Weights of a small GPT-style language model, trained from scratch on English Wikipedia: width 192, MLP 640 SwiGLU.
MLP neurons of a small language model. Each row is named by its layer, matrix (down: output weights) and neuron, and shows model dimensions 32-127. Each number is 128 + 32 x the weight over its row's rms, rounded and kept within 0 to 255. Numbers have three digits each. A neuron's up and down rows have the sign that makes its largest values positive.
After each neuron's rows, "raises" lists the tokens whose logits its output raises most directly, leaving later layers aside.

L2.down354:092087091088102184160157138175050120120156072122099131147123169035100152119114130136094154153184133157102153130160084102088103160086178179157155104134077117173143142094110070150100154120156098115094120086104154139163157105147095108116134120090194106156135105119155168234126159096147116140
raises: "c", "y", "il", "p", "l"

L9.down102:181189144202176116095080223104112126147127156122135154135147095151189157109147134071123121080146161098112098150170091149127179122142158129143136162158098120130128098054184118103098142118072112112133124127061113132140092138146181120182080108139117159094149107122148115122139089133156074107
raises: "ane", "an", "an,", "an.", "ans"

L10.down310:149118080067149088103155156082151162164136100125166140192086123140137111150169163145159174134151061141093188158124071145114111079098116148101148156084144143150148163162166109096182078159139079158191121152119127144143117144079149076117121146146117091118075122064136115121127113161140123125
raises: "s a", "s, ", "s", "s that", "s,"

L5.down636:158126180126126179111104074107091131098148129106173202085123145141110190181093060123137148149149122152152101099126194136160133182169123124134114145159183086102134178146140204129136094080124128156119175070106117122109122086126091138135057134131132163135145082114097086104149135137102150147
raises: "ility", "ilities", "ly", "hood", "andon"

L5.down470:148135104155115120162166105146138139180090097128126140159135081146098138162089102102083178166147064180146093160169138179143139099150091145176087149160173127131120065155126092125105125148109173100146158181141093114160173119166128140114147108190155116075125151094150126117091082138132184194
raises: "ury", "^{", "uch", "uro", "ither"

L10.down106:141099127130158064172146131123126046104121138131134104141098174198142102167159095113189142190152120098082154098158054139152129153059131115078125139079106103091178129150107129160089111155087126124152142100131108116102141119104132134104129111188130116121114081160148105108124074136162103152
raises: "ition", "ars", "ishing", "ish", "ical"

L9.down468:137059097147203105121125126133176113141130154150130150091156127109111105116108105161153159139151071200099111153118147145087158074099121143141151063103157114097151117121173114083184130124151115142131083153150136112189122145112105047136060135154179151102173153207139119104091121166130135024
raises: "s, ", "s (", "s,", "s to", "s of"

L8.down444:109139099114149113140110156135140172122187098086150110233145139140104128157149106183164119104146134087153106215146128147166136098064123109084108127095149115075162143144123151118119079105110177131137146146150072162185089160111149167170122088113148086123136165173143160124135099125096147127
raises: "ance", "ances", "ant", "anc", "alk"

L5.down627:156099102157152104118121147126140100114137080142170168132086151100134087157165077141138152152152123132137129066188136146167155120144204140074050061152158128130091051167115179110129101086131153093116139127178206217143133087074138131067145142122185122190167130105145095096147135123159076129
raises: "ved", "ements", "ve", "lement", ") was a"

L10.down510:150145170129126103147165126179153121092172164150127134129168164095132143136160176106165190188112147130099123143167214089039125131129132129079105115114094139136126152123117129196140113182142081096158112113131096158084142152096188123094189149117147116112069061102141127086085127143151100111
raises: "es", "es,", "es.", "es |", "es of"